Weights of a small transformer language model.
Size: MLP 640 SwiGLU, vocabulary 2048, 3.77M parameters.
Architecture: RMSNorm before each block, untied embeddings, normalized queries and keys.
Training: a variant of Adam for these matrices, 272M tokens, 8295 steps.
MLP neurons of a small language model. Each row is named by its layer, matrix (gate and up: input weights) and neuron, and shows model dimensions 0-95. Each number is 128 + 32 x the weight over its row's rms, rounded and kept within 0 to 255. A neuron's up and down rows have the sign that makes its largest values positive.
Before each neuron's rows, "fires after" lists the tokens most often just before its 100 highest values on Wikipedia text that the model never trained on. A number after a token or word is its count.

fires after: " co" 31, "ro" 18, " mi" 6, "ru" 6, " Com" 5, " Bo" 5
L4.gate15 [141 145 160 147 169 140  74 114 185 112  55 142 138 134 161 125 188 168 100 132 120  59 110 150 161 196 178 159 139 117 187 107 108  89 161 120 160 115 162 102 147 110 119 117 147 139 154 120 179 118 172 175 128 196 108 141 140 180 187 145 156 150 102  88 130  80  91 101  90 119  39 105 111 156 103  93  95 145 147 132 154 141 172  99 184 114 125 107 148  48  91 136 100  95 132 130]
L4.up15 [154 174 136 143 122 107 170  88  73 108  79 169  69 103 106 156 135 109 115 127 127 136 106 131 137 112 124 151 128 139  99  98 154 134 161 137 136 124 129 156 104 141  89 100  92 159  76 133 152 107 109 106 152 110 176 127 100  93 119 118 107  93 154 137 117 125 158 143 129 108 160 178 106 123 110 134 134 143 130 191 184 136 183 115 192 121 156 120  38 179  58 194 137  91 167 100]

fires after: " con" 32, " pro" 14, "c" 9, "st" 6
L4.gate132 [128 102 144 194 169 122  89 128 161 168 145 117  67 145 165 126 119  72 135  55 140 135  83  99 173 158 109  54 122  34 117 135 164 147 121 116 115 163 144 140 119 153 135 126 165 155 112  90 144 136 182 108 140 144 174  80  84 117 123 129 177 141 144 118 169 169 118 124  64 155 132 109  50 153 145 141 114  16 184  84 149  59 136  92  80 114 138 125 120  98  99 157 139 145 105  96]
L4.up132 [ 99  62 144 131 122 141 153 150 121  92 148 113 105  83 147 175 148 103 128 135 132 166 162 168  90 110 150 144 142 132 111 190 128 161 223 141 118 135  64 138 158 143 108 106 132 108  79  66  56 107 159  95 176 125 111 135 141 165  90 120 118 134 193 181  72  95 125 106 101 153 146  94 144 113 145 163  81 112 147 125 121  92 178 133 126 208 144 133 152 208 127 132 118 139 115 118]

fires after: " po" 14, "ri" 10, "ro" 8, "li" 7, "la" 7, " la" 7
L4.gate331 [167 158 117 146 144  90 141 153 127 138  75  99 147 126 162 148 132 129 138 103 164 120 100 144 176 148 109 149  88 114 169 117 121 110 162 162 122 191 130 172 186 152  45 135 104 114 148 149 103 126 133 153 148 151 127 141 110 169 133 106 102 151  78  86 102 201 132 156 131  65 138 136 106 121 126 122 113 142 107 157 100 127 174 119  99 126 113 156  75 121 117 112 147 110 117 148]
L4.up331 [141 155 100 113 151 115 135 150 190 121 166 134 109 106 122 191 156 127 110 106 126  84  70 153 115 151 169  93 152 171 202 125 174  42  97 143 183 149 155 152 150 125 152 141 126 152  70 127  95 150 151 116  49 152 163 147 143 132 187 192 151  90 151 127 139  90 136  93 108 174 146 126  93 114 126 117 113 145 118  84 103 124 107 157 104 103 104 146 195  99 104 150  54 132  93 150]

fires after: "\n" 27, " I" 15, "ci" 9, "p" 9, " date" 5, " Di" 5
L4.gate50 [117 137 147  87 134 136 161 178 160 110 139 114 154 204 141 158 188 129 174 113 155 139 125 146 139 122 101 156 157 123  90 144 119 136 132 171 164  45  87 187 237 142 153 119 116  91 104  99 139 106 129 167 171 173  89 101 111  97  72 121 123 178 115  64 185 107  86  89 114 151 156 199 108 138 138 114 166 118 173 159 133 134 187  88 103  93 141 165 140 157 134  91 168 137 197 165]
L4.up50 [132 138 140 121 135 121  93 165 152 113 116 101 182  55  83 133 105 134 137 115 104 150 142 120 126  75 163 163  83 123 109 165 171 191 154 107 124 177 114 136 195 142 116 198 138  68 130 118 132 106 161 107 105 137 106 128 117 178  91 141 144 120 159  66  99 154  70 136 128 167 124 169 105 187 137 113 162 140 203  53 151 122 145 104 114 147  98 140  90 154 103 199 109 183 140 163]

fires after: " " 71, " Ca" 6, " co" 5, "-" 5, " pro" 5
L4.gate300 [164  92 135 163 134 151  95 149 221  87 120 109  68 122 175 125 137  85 131 119 120 138  74 107 110 137 165 134 110 117  97 175 111 152 118 104 212 207 158 208 154 175 131  99 157 164 115  92 153 156 163 158  88 164 119  94 157 152 167 116  94 113  73 172 136 132 141  92 134 115 104 138  88  86  93 190  62 145 137 147  99 110  64 125 137  95 123 141 166 144 161 172 148 126 112 129]
L4.up300 [124 116 135 122 109  98 197 162  93  74 108 116  95 100 193 147 168 116 145 105  90 133 104 149  76  91 162  89 137  92 116 194  91 117 132 153 106 147 128 136 104 160 169  88 128 109 133 173  65 119 165 140  78 151 135 109  55 153 105 138  74 183 119  88 130 131 120 122 141  81 171 105 117 124 152 169 106 104 165 119  82 125 128 148 164 128 112 173 127 141  79 129 156 154  83 113]

fires after: " " 21, "o" 12, "re" 9, "ro" 9, " an" 7
L4.gate135 [127 166 122 106  91  99 146  82 123 116  94 125 130 180 132  36 135 137  97 140  81 153  80 104 123  68 160 107 107 104 126 117 157 106 138 100 161 103 193 101 162 113 161  88 129 157 124 118 146 167  89 137 144 150 141 144 175 174 135 130  90 118 100 103 161 151 170  76  47 103  74 136 125  65 101 117 105 134 159 121 156 174 143  15  70  60 107 152 143  97 119 168 125 137  76 151]
L4.up135 [183  82 139 130  85  96 128 128 160 142 130 135 142 100 157 155 194 143 190 124 145 104 151 131 152 191 150 184 126 166 107 142 137 158 166 125 110 106 126  98  86 155 140  80 140  25 131 104 116 109 171 164 130 161 167 127 123 121 116 148 135 118  94 138 121 151  99 130 105  52 151 131 139 123  85 108  83 181 116 114 126 144 123 109 102 110 134 143 164 189 104 112 138 157 161 142]

fires after: " " 63, " in" 6, "f" 5, "go" 4
L4.gate228 [156 133 135 125 111  56 118 135 139 133 120  82 143 146 153 140 159  66 137  85 215 156 139 149 118 127 138  86  88 117 118 167 110 147 171 144 120 129 127  96 109 197 159 174 180 143 117  70 140 105 167 143 134 193 160  77 123 108  88 120 118 160 102 149 173 158 151 132 131  76 129 174  98 129 132 185 131 121 103  78 120 129 109 134 120  54 144 160 136 168 166 157 131  96 134 128]
L4.up228 [ 99  37 146 123 130 154 162  68 165 142 125 107 120 130  67 160 160 166  88 102 128 140 128 157  83 103 147  91 104 175 103 132 146 116 133 110  59  97 106  88 123 132 120 115 109 108 140 155 135 142 157 135 157 112  91 110 103 149 133 126 101 162 130 172 165 169 140  79 132 125 116 133 117 186  88  78 145 166 152 105 136 176 136 138  67 123  75 170 198 176 173 110 104 184 127 117]

fires after: "s" 23, " U" 17, " Z" 6, "t" 5
L4.gate85 [179 107 152 197 174 141 108 147 156 129 178  92 163 175 214  79 129 109  57 121 164  81 118 133 158 216 128 117 154 172 137  81 175 105 114 175 138 105 170 110 151 172 153 121  93 183 181 103 149 103 151 145 153 189 107 130 135 178 104 104 150 153 125  93 152  99 113 129 125 145 143  95 122 149 111 129 139 157 137 150 126 131 114 122  74 191  93 117 183 127  99  78 159 171 150 118]
L4.up85 [146 147 100 130 149  87 133 186  89 132 131 136 148 130 157 107  98 198  79 103 139 136  96 114 110 108  66 166 102 100 131  92 116 165 112 151 116 126  75 175 148 140 133 184 142  67 160 127 171 135 120 163 172 141  97  97 138  99 113 153 112 129 160  61 187 133 164 157  70 119 154  99 180 127 151 118 171 135 193 172 106 125 148 173  93 131 118 172  71 130 126  71 155 145 182 153]

fires after: " di" 13, "ci" 13, "ri" 10, " Mi" 8, " Di" 6, "ec" 5
L4.gate111 [112 154 155 117 149  96 142 140  91 106  53 141 145 147 200 108 118 138 190 167 133  94 122 174 114 100 148 119 153 184 144 163 170 128 139 144 151 123 123 119 124 162 197 127  91 114 152  54 125 128 125 123 199 189 121 108 117 142  71 103  92 165 102 107 173 114 118 158  69 117 191 179 117 140 168 145 120 139 149 118 143 138 193  50  71 141 142 100 154 114 106  97 131 137 153 122]
L4.up111 [109 133 118 163  77 109  81  93  84 146  92 147 147 140 141 127 126 150 150 137 159  88 144 133 118 131 123 122 136  89 157  90 122 158 141 125 183 137  87 167 100 147 131 164 102  71 147 125 131 118 162 102 143 207 112 111 109 106 141 127 124 124 143 127  86 108  76 158 100 104 155 100 128  67  82 105 169 110 116 133  92  94 141 134  89 146 106 172  93 145 125 146 111  95 137 109]

fires after: " H" 13, " La" 9, " Ca" 8, " Lo" 8, " Ju" 6, " Ch" 6
L4.gate190 [181 145 172 203 121 141  80 174 102  99 108 135 101 155  83 131 145  84 156 112 132  45 107 119 139 165  96 150 160 114 108 139  86  91 160 160 147 161 188 115 192 142 127 154 212  89 147 143 164 135 164 154  94 137 123 136 129 186 165 132 153 112 203  50 117 111 129 132  91 125 101 134 119 107 128  74  95 172 151 124 151 139 133 104  57 129 130 112 139  97 122 132 141  88 138 154]
L4.up190 [177 107 124 187 178 143  73  87  51  41 168 150 156 124 102  98 104 116 180 205 131  77 106 127 142 117 135 196  87  84 131 125 137 136 170 121 144  72 166 124 159 144 181 138 148 126 177 132 122 117 140 128 167 130  87 198  79 124 146  88 121  94 160 128 121 130  61 136 106 135 141 108 175  81 158  92 121 149 125 151 133 123 157 149 135  90 116  89 148  94 116  87 135  47 143 117]

fires after: " a" 23, " A" 23, "A" 11, "e" 7, " of" 6
L4.gate69 [122 136 142 107 196 108 153 100 167 105 137 122  54 113 122  90 118  97 134 186  95 132  47 168 162 160  85 134 100 170  90  97  70 129 167 137 169 123 119 104 116 116 115  67  78 157 124 151 151 125 146 173  70  82 105 128 110 118 161 106 103  98 196 137 165 117 134 120 116  91 140  91 113 172 112 122 116  69 125  61 140 170 105 121  83 104 140 160 145 124 139 153 155 141 154 117]
L4.up69 [117 124 130 127 129 127 113 132  66 161 120  63 138 147 214 125 142 119 115 129 132  78  83 125 128 143 150  79 147 128 103  93 131 166  57 146 173  72  93  93 114 130 111 147 157 118 110 119 146 109  88 131 136 108 122 128 118 119 120 132 152 123 111 152 118 105 174 152 183  73 101 152 144  98 144 133 142 122  93 107 138 179 217 107 165 119 147  70  76  85 122 178 128 170 167 109]

fires after: " in" 18, " un" 16, "-" 14, "e" 9, " Un" 7, " " 5
L4.gate546 [127 152 167 164  90  68 138 166 110 121 119  85 112 140 176 181 124 107 161 149 158 107 109 132 152 118 131 102 103  77 112 131  99 140 110 129 112 166 150 109 164 190 152 131 131 118 130 139 121 115  83 110  88 167 122 100 104 227 163 138 181 163  96 139 147 119  98  76  81 100 131 118  79 169 118 150 111 174 131 133 157 158 135 116 122  58 122 137 117 137 116 101 100  92 124 115]
L4.up546 [120 156 116 108 110 164 127  71 118 126 108 122 161 114 122 175 105 164 122 106 111 123 152 133 188 109 117 121 217 108  90 122 169  67 158  88 207 127 112 164  51 136 184 146 153 154 172 134 135 131 121 139 178 131 125 140  87 104 113 171 145  98 130 158  88 135 146  62  90 184 149 109 119 145  88 132 158  99 120 124 176 146 152 114  68 118 152 137 116 118 105 150  88 175 134 101]

fires after: " " 26, "re" 10, "fe" 9, " 1" 7, " He" 5, " 2" 4
L4.gate142 [128 128 172 151 127 156  77  82 170 108 143 139  92 155 110 136 234 129 137 158 139  88 138  97 118 108 148 110  62 119 128 109 140 150 122 170 142 152 107 124  99 110 173 103  74 114 131 124 144 120 131 130  93 157 137  91 155 100 112 134 148 180 116 147 165 183 141  72 145 101 103  85 129 166 103 121 122  89 145 117  76 152 213 104 102 178  94 149 128 116 201 185  93 133 187 176]
L4.up142 [182 104 122 123 162 171 168  49 154 106 103  98 105 127 102 158 124  88 115 139  95 122 106 176 159 146 139 127  71 161 100 115 167 112 207 106 133  81  88  96 113  78 112 119 123 154 159  94 140 138 148 109 150 123 114 165 142 153 123 126 140 131 153 171 108 149 155 113 212 154 129 158  91 137  78  94 174 159 131 141 174 134 139 163 121 147 119 116 123 144 128  75 113 128  99  87]

fires after: " " 73, "-" 5, "b" 4
L4.gate533 [112  84 104 103 134  80 123 125 157 171 137 101 118 169 117 144 113  83  37  60  92 127  36 137 160 133 150  79 131 144  87 193 137 138 117  86 110 184 109 163 113 157 125 119 134 198 112  77 158 115 183 109 166 119 138  70 171 171 181 123 163 130  98 141 137  85 117  97 110 130 118 128  55 131  96 131 128 117 164  94 148 156 124 141  71 108 180  96 160 133 102 155 159 165  80 172]
L4.up533 [119 189 129 155 140 113 171  92 141 139  35 186  87 101 123  69 155 128 157  90 150 120  59 125 141 123  96 129 215 162 126 102 144 143  90  72 135  67  89  87 151 163 143 170 149  86 160 118  97 148 130 153 134 149 121 104 163 159  88 130 107 179 104 142 106 140 154 103 129  74 146 107 178 152 161  83 101 156 134  87 180 147 150 111 161  83 102 169  40 127 155 162 130 109 118  95]

fires after: " " 43, "s" 10, "/" 10, " |" 7, " P" 6
L4.gate595 [ 93 105 116 140 141 117 183 153 142 122 161 116 124 160 150 106  98 110 103 106 142 121 132 165 189 195 171 109  87 113 128  77 126 142 204 113 163 187  91 131 134 189  90 132 132 142  78  88 141 160 120 143 104 155 164 121 126  96 158 138 206 169 154  98 162 142 131 140  36 142 105  79 133 184 108 101 104 107 109 146 192 132 102  63  95 149 121 136 107 120 148  81 134 197 108 148]
L4.up595 [140 117 179 121 159 150 141 128 183 104  74 153  59  53 129 101 126 178 103  93 177 176 128 120 154 138 155 131 181 107 127 118 125 150  96  81 139  99  56 139 214 158 106 129 134 117  86 127 132 138 129 134 118 115 114  95 141 194 166  96 136 106 142 127 113 120 154 128 134 105 160 125 125 118 127 147 129 124  95 127 138  84 107  86 139 162  87 162 107 148  92 159 164 135 123 137]

fires after: " " 69, "s" 8, "and" 5, "re" 4, "im" 4
L4.gate524 [123 116 184 158 150 133 135  95 133  82 155 108 110 155 117  66 171  47 164  37 138 141 125 106 152  98 115 192 125  77 111 108 124  96  88 136 144 137 106 140 160 127 153  70 139 181 105 163 115  94 131  97 124 171 171  69 115 136 147 134 153 136  93 152 149 143 129  86  96  73  90 121 169 149 124 155 168 120 137 108 177 119 107 102  97 132 158 107 133 103  88 164 127 148  69 113]
L4.up524 [179 113 134 108  91 109 158 140  75  81 136 132  53 133 149 123 124 183 135  93 170 122 176 176 143  62  90 128 131 130  91 148 101 119 108 165 160 143 115 116  84 129 111 151 163 185 168 148  96 102 131 123  77 112 129 142 121 121 105  90 101 136  58 122  87 188 167 103 125 143 162 146 109 147 107  90 135 192  87  60 113 179 123 116 111 134 137 147 163  80 146 109 159 114 107 128]

fires after: " " 30, " c" 9, " 2" 6, " he" 5, " He" 4, " Cor" 4
L4.gate302 [115 130 123 114 127 117 137 140 147 105 106  90 155 120  88 143 208  93 148 134 175 105 130  62 138 133 179  97 100 146 141 101 143 144 138 127 174 167 114 169 170 131 105 156 145 141 123 122  95 152 147 150 120 226 183 115  94 153 180 143 132 175 145 158 212  63 134 107 189 156  81 154 115 149 143 146 136 203 177 140 126  60 157 136 161 118 114 130 134 166 173 130 150 137 193 163]
L4.up302 [122 162 148 166 193 209 144  84 122 172 129 116 185 105  88 113 100 132 127 113 132 113 115 108  99 146 111  85 143 153  87 156  69 172  64 114 156  63 112 124  97 124 137  86 103  96 105 143 119 111 125 146 171 185 106 119 120 109 134 120 112 113 102 143 162 117 155 111 135 189 124 105  66 186  96 131 171 160 109 123 165 179 129 109  97 142 107 107 109 145 174 132  29 169 101 100]

fires after: " C" 13, " Bri" 12, " re" 12, "er" 10, " gr" 6
L4.gate271 [115  65 153 139 126 159 148 152 139  72  83 128 138 139 179 120 144 123  60  49 152 106 178 164 174 130  99 127 123 153 174 165 114 116 141 159 191 107 101 155 172 122 107 102 116 113 137 169 141 129 129  84  87 111  87 116  90 182  93 118 127 199  81  94 140  23 127  99 125 152 163 117 157 112 111 104 145  95 155 123 103  93 124 100 110  75 131 125 175  75 138 103 164 111 121 108]
L4.up271 [143 130 112  88 114  99 109 128 141 158 173 158  99 112 100 158 135 109  98 133  83 174 154 194 176 159 127 172  74  70 107 106 154 167  93 121 107  80  61 148 108 153 135 165 102 115  88 108 118 124 155  89 129 102 146 114 124  93 181 154  88 133 127 124 180 156 129 106 123 179 114 102  93  72 135 186 140 170 149 119 127 132 105 204 136 190 166 153 104 129  55 130 111 141  93 130]

fires after: " ex" 60, "e" 10, " Ex" 9, " re" 5, " pro" 5, " con" 4
L4.gate276 [116 114 164 179 138 117 158  85 155 159 180  87 128 145 132 144 146  81 150  59 105 125  83 111 101 161 155 133  89 156  93 151 105 127  58  99 146 171 159 146 166 126  91  91 175  88 122  47 192 155 154 125 116 120 121  83 140 113 192 173 154 188 158 145 103 138 183 106  97 115 100 138 119 197  91 104 100 123 158 130 146 148 151  81 122 133 113 165  88 144 114  97 114 165 150 175]
L4.up276 [119  89 102 125 128 144  98 119 172 147 134 174 165 134 178 132  53 115  89 119  80 115 101 167  93 102 160 141 134 172 127 121 132 112 124  99 118 133 144 100  58 200 129 127 147 137 114 104 172 190 106 147 128 112 163  65 157 117  81  97  90 138 146 145  90 158 150 161 126 146 150 141  95  94 165 159  88 143  58 156 115  60 126 120 115  93 127 177 164 153 143 112 111  96 169  99]

fires after: " F" 21, " 19" 18, "on" 8, " sub" 8, " D" 5, " Con" 5
L4.gate273 [131 177 131 135 198 122 163 175 134  70 120 123 117  77 105 100 152 149  74  84 136  97 136 154 122 166 118 116 113 120 158 123 123 102 114  78 144  74  77  95 101 152  80 159 120  94 162  58 137 122 209 133 157 171 163 167 181  96  92 120 145 141 117  97 164 139 138 109 169 163  80 128  97 147  76  75 152  79  97 114 156 102 163 103  91 121 160 141 122 148 159  87 115 105 159 158]
L4.up273 [143 115 125 101  82  98 145 104 133 107 160 161 126 155  98 111 146  94 101 100 104 147 123 132 110 135 156 141 137 143 123 166 116 115 101 134 141 145 165 113 135 114 154 138 115 154 150 135 180 137 122 172  91 137 133 141 127 104 114 183  93 173  77 137 128 144 158 180  83 125 201 139 163 168  87 115 131  84 107  91 155 198 144 144 105  65 143 135 121 164 194 125 125 210  35 115]

fires after: " " 43, " re" 7, " and" 5, " the" 5
L4.gate233 [ 96 136 184 154 133 117 125 161 128 133 124  73 147 176 175 113 151  99 138  74 103 144 185 165 160 132 143  77 133 117 139 179 183 122 170 158 135 164 137 188 187 136 127 139 143 105 107  68 165 161 123 124 135 168 179  89 109 136 146 157 161 116 135 141 104 162 104 114 127 126  87 113  85 129 116  84 133 124 147 158 174 106 163  65 115 150 150 141 137 157 134 161 134 181 133 169]
L4.up233 [108 141 193  95 165 205 158 143 167 156  86  95 131 119 102 158 124 126 108 158 110  99 183 167 130  36 127 153 144 108 118  52 142 142 130  66 124 104 172 123 103  88 132 158 102 141 124 112 127 156 160 190 123  93 122 129 122 133 136 122 108 116 133 106 134 120 147 117 110  99 118  77 163 127 102  84  97 133 153 101 121 147 157  90 114 174 118 172  86 150 132 113 100 207  99 166]

fires after: "s" 21, "," 14, "us" 10, "ity" 5, " Z" 4, "th" 4
L4.gate610 [ 81  80 137 127 143 105 124  92 172 152 144  89 141 120 154 112 122  28  97 150 122  81 110 121  77 152 123 153 162 120  91  92 141  43 175 133 117 114  67 123 165 157 147  91 111 202 140 117 137  90 120 197 145 150 144 119 133 113 122 125 118 180 126  90 134 146  73  66 108 157  97 138  64  83 126 131  85 131 108 148  82 185 114 130  92 139  99 138 169  89 134 144 179 188 138 162]
L4.up610 [162 142 162 170 132 143  95 119 177 190 181 191 149 150  86 119 110  85 121 130 104 143 100  83 158 121 112 137 167 123  72  80 141 124  94 163 162 104 159 119 126 179 122  99 116 137 156 156 143 105  96 136 180 172  95 168 148 173 123 157 162 122 156 158 168 200 169 125  74  89 135 101 166 110 123 129 151 128 140 141 165 176  81 122  77 140 140 183 133 117  52 157 121  93 133 153]

fires after: " La" 24, " O" 11, " Lo" 10, "ter" 7
L4.gate196 [192 152 132 122 145 138 107 169 151  75 122 124  89 192 140 120 127 141 147 107 147 106 137 197 148 160 144 145 118  85  37 128  96  89 150  98 166  90 163 165 127 131 121 116 168 142 133  87 141  65 132 141  66  95 127 211  82 132 159 118 108 155 104  67 121  65 119 158 130  56  79 103 151  96 124  87  40 155 112 163 155 147 101 102 143 103 115 156 135 131  96 102 102 107 139 127]
L4.up196 [104 204 156 152 175 120 110 133 121 120 136 171  90 151 112  97  43 137 130 120 134  79 148 113 143 113 125 169  81 139  89 156 157 151 140 113 135  51 148 157 135 124 103 148 130 135  91 103 114  89 175 165 127 103 108 156 131 151 151 103 134 116 134  66  69 136 152 126  86 119 135 118 169 193  99 117 100 161  61 124 115 139 138 152 184 174 113 148 123  66 143 172 144 112 148 104]

fires after: " st" 15, "re" 15, "st" 7, "n" 6, " Li" 6, "y" 5
L4.gate157 [125  90 153 121  62  78 107 105 145 159 137  91 193 137 134  72 108 153 136 124 149  90 151 182 123  86 149 192 158 118 122 169 141 101 131  72 115 141 177 114 162 135 162  69  87 174 131 133 143 105 134 146 102 126  58 172 163 155 154 117 168 207 149  63 128 130 138  92  89 158 106 156 143 117 111 170 148 153 155 133  98 151 178 149  93 122 150  81 114 195 171  93  76 117  93 108]
L4.up157 [145  97 125  95 142 111 119 100  98 147 117 184 132  61 134 110 134  89  42 111 165  55 101 155 105 133 103  60  97  61 130 143 119 158  75 163 146  97 147 140 110 136 107 119 147  47 157 129 120 127 156 132 122 125 123 149 141 126 139 128 158 163 145 147  62 183  65 172  78 137  88 146 125  93 117 145 155 115 102 166 135 137 132  87 125 123 159 171 182 135  98 100 147 111  72 178]

fires after: "la" 17, "ru" 16, "ro" 16, "l" 6, " co" 6, " Na" 4
L4.gate309 [ 59 146 155 102 158  98  97  85 150 134 130  61 174 156 143 140 139  93 141 149 163  82 158 110 147 194  79  85  95 131 105 124  84 106 180  95 148 146 128 140 121  94  79 140  97 132 187 128 124  67  91 137 202 137 167 128 155 142 131 139 190 184 110 112 140 113 147 129  45 125 169 131  74 110 123 157 104  98 110 118 123 128 187  80 112 240 106 152 156 154 141 118 108 158 105 163]
L4.up309 [101  97 111 126 171 145 124 119 174 162 145 155  82  82 120 168  95 115 204 115 118 117 151 151 127 171 134 136 185  42 146  91 133 123 154  86 126 118 102 132 113 100 138 132 124  86 107  67  69 141 115 112 162 128 124 149 136  83  87 145 116 107 132  68 142 133 100 120  65  88 174 132 120 107 115 126  87 145 176 116  26 137 116  89 200 114 122 153 127 160  70 150  87 125  76 159]

fires after: " " 36, " Re" 14, "-" 9, " Pro" 8, " re" 6, "re" 4
L4.gate328 [126 165 143 140 157 151  70 118 249 141 148 124  95 119 105  75 165 118 149  80 126 154 124 155 154 203 193 147 151  61 103 188 125  94 166 114 136 131 151 193 166 136 110 153 115 164  94 147 208 135 201  94 124 147 149  62 154 146  69 128 101 128 194  94  98 155 130 101  80 117 142 111 141 136  98 125 139 149 171 137 155 133 166  86 145  99 127 140 126 164  83  91 115 139 114 174]
L4.up328 [ 73 176 172 161  97 157 168 129 161 129 199 131 137  91 147  98 193 124 105 151 147  88 120 168  95  81 127 188 124 107 181 104 132 120 107 168 139 128 133 175 145 131 159 137 121 132 104  62 192 142 146 127 116 139 167 123 142  69 161 114 127 121  88 173  67 184 111 167  77 112 155 125 168  70 130  95  87 168 138 151 159 141 205 158  98 125 141 201  58 149 112  98 122 118 124 137]

fires after: " " 44, "ne" 12, "e" 9, " Ne" 7, " su" 6
L4.gate425 [ 95 110 132 113 176 103 122 135  87 162 128 141 168 180 128  62 132  89 117  95 169  81 114 114 164 101  80  77 107 154 144  70 125  58 115 140 149 120 153 145 153 143 145 149 171 183  89  67 157  81 171 190  72 101 176 154 179 170 203 117 123 175  83 114 174 107 120 138 115 116  68 116 135 106 125 202 118 141 115 137 145 166 170 118 104 165 124  75 169 100 150  97 142 128  79 170]
L4.up425 [ 66 157  79 145  90  95 132 106 137 200 112 158 140 127 166  44 121 142 174  98 189 107 146 135 105 129  74  73  97  80 123  90  64 150  92 121 185 126 131 220  88 182 169 111 191 126 111 120  85 100  99 151 111 129 138  79  61 154 123 126 122 184 135  86 136 164 112 143 146 121 131  65 110 105 117 130 170 122 135 117 148 143 128 113 139 143 137 133 144 102 141 126 171 121 133 171]

fires after: " " 61, "te" 11, "re" 7, "ed" 4
L4.gate6 [156  80 116  94 152 125 162 100 193 190 141  97 161 139 151  97  88 129  70  66 146 170 130 173 179 129 116 154 153 158 138  90 179 111 132 124 173 106 127 175 195 128 120 127 125 125 105 165 149 118  79 172  73 107 142  91 197 149 170 134 111 146 107 147 107 129 155 114  81  52 109 107 133 121  62 198 117 136 128 181 110 153 147  95 118  96 135 123 147 148 147  70 183 119 120 146]
L4.up6 [ 72 162 107 182 136 146 182  71 141 130 125 100 134  95 168  64 123 132 122 151  81 132  98 117 166  86 149 102 159 168 170 121 123 132 115 138 125 151 160  62 165 172 151  81  78 109 134 137  70 118 135 113 125 124 142 131  93 143 118 127 150  67 126 132 120 138 102  43 161 109  68  29  76 137 130 123 120 161 101 112 146  81 203 111 107  92 144 140 120 128  85 131  96 198 145  67]

fires after: " a" 15, "A" 14, " ma" 12, " De" 7, "i" 4, " Ma" 4
L4.gate249 [171 118 110 116 183  75 141  94 111 145 134 132 138  83 138 141 127 135 120 125 124 108  95 193 143 144 102 144 139 114  66  80  98 106 153  57 203 129 139 177 129 141 101 156 136 114 107  80 141 120 116 149  81 190 114  64 110 128  97  56  97 129 159  96 116 140 135 121 114 112 225 150 124 113 179 117  89 137 105 101 130 165 137  97 148 120 113 136 108 128 154 117 167 151 151  92]
L4.up249 [146 107 149  95 109 112 136  73 132 140 116 122 114 106 176  91 129 144 218 149 109 116 128 124 139 119 186 152 150  88 149  75 120  91  96 130 133 122 171 170 151 175 153 125  79 153 104 150  77 133  80  85 118 188 130 126  85  91 112  58 130  81 158 106 109 133 125 179 135 168 132 131 145 132 143 123 139  93 112 138  82 157 127 142 114  90 118 112 107 106  77  73 109 168  69 117]

fires after: " " 53, " pro" 13, " con" 10, " Pro" 9
L4.gate629 [154  87 177  93 166  96 143 107 175 134 133  76  85 101 148  93 143  86 222  85 137 149 104 176 142 145 130 130 117 146 145 194 124 106 132 144 121 187 116 163 141 124 127  96 170 115  64  99 165 149 145 110  81 160 206 125  86 123 103 183 186 116 152 144 166 169 157  87  81 102 121 131 125 116 100 103 156 117 137 112 123 160 169  85  80 138 147 112 169 144 120  88 147 188  87 115]
L4.up629 [140 142 100 139 168 126  98 128  97 153 122 131 117 129 171 145 130 144 103 125  86 114 150 103 123  71 134 104  57 121 169 148 124 130  63 141  60 171 147  87 162 128 125 112 146  83  81 161 160  76 147 132  95 148 125 111 105 211 138 152 180 181  91 197 112 102 142 102 142 129 128  27 133 147 150 159  75 137 138 126 138  87 164 135 130 124 152 152 159 132 214 179 152 156 130 118]

fires after: " " 42, "ed" 9, "age" 5, "v" 5, " 25" 4
L4.gate260 [175  59 154  67 150  91 130  96 234 186 189 121 160 150 103  68 123  96  96 103  94 176 116 132 128 116 134  83 137 132 123 156 102 124 130 127 147 199 114 105 106 157  89  94 146 149 100  96 157 156 116  97 104 124  92 110 160 115 130 147 161 123 139 135 137 112 118  89 141 101 137 131 149 123  80 152 105 101 110 130  96 151 106  86 102 128 117 197 212 174 122 107 199 124 149 163]
L4.up260 [163 124 102 156 101 115 190  85  91  94 102 126  84 142 166 158 143 110 150 135  97  94 161 103 111 107 144  73 103 137 145  78  79 150  83  68 146 161 121  94  84  91 168  90 105 119 157 136 115 101  92 128 144 146 112 154 133  86 136 114 147 125 148 103 113 130 103 148 138 169 135 114 131 160 108 114  98 100 147 154 111 119 109  90 107 121  96 165 139  42  97 117  61 105 148 109]

fires after: " do" 17, " co" 13, "ri" 12, "ro" 10, "ho" 6
L4.gate417 [127 104 100 133  76 109 201 181 166 121  73 129 165 137 134 103 134 141 183 111 116 117  98 132 188 145 175 115 109 146  94 131 141  87  88 184 177 116  83 171 132 112 101 138 151 132 109 124 175 124  97  81 201 133 130 152 134 136 156 131 172 188 114  91 150 137 134 154  80  96 110 132 144 143 113 138  90 139  95 111 122 131 151 134 152 123 136 175 154 119 151 190  54 119 106 107]
L4.up417 [112 116 150 195 137 123 101 114  38  76 100 183 125 180 172 163  92  91 115 140 113 173 116  67 145  87 186 120 139  84 131  63 179 109 131 127 149 153 192 129 151 113 124 149  99 150 123 158 142 141  94 117 180 122  56 195  96 131 117 154  85  79 109 150 138 112  84 120 169  93 136  96 145 150  98 144 132 204 134 108 129 149 126 103 138 124 127 111 103 130  97  99 156 139 177 139]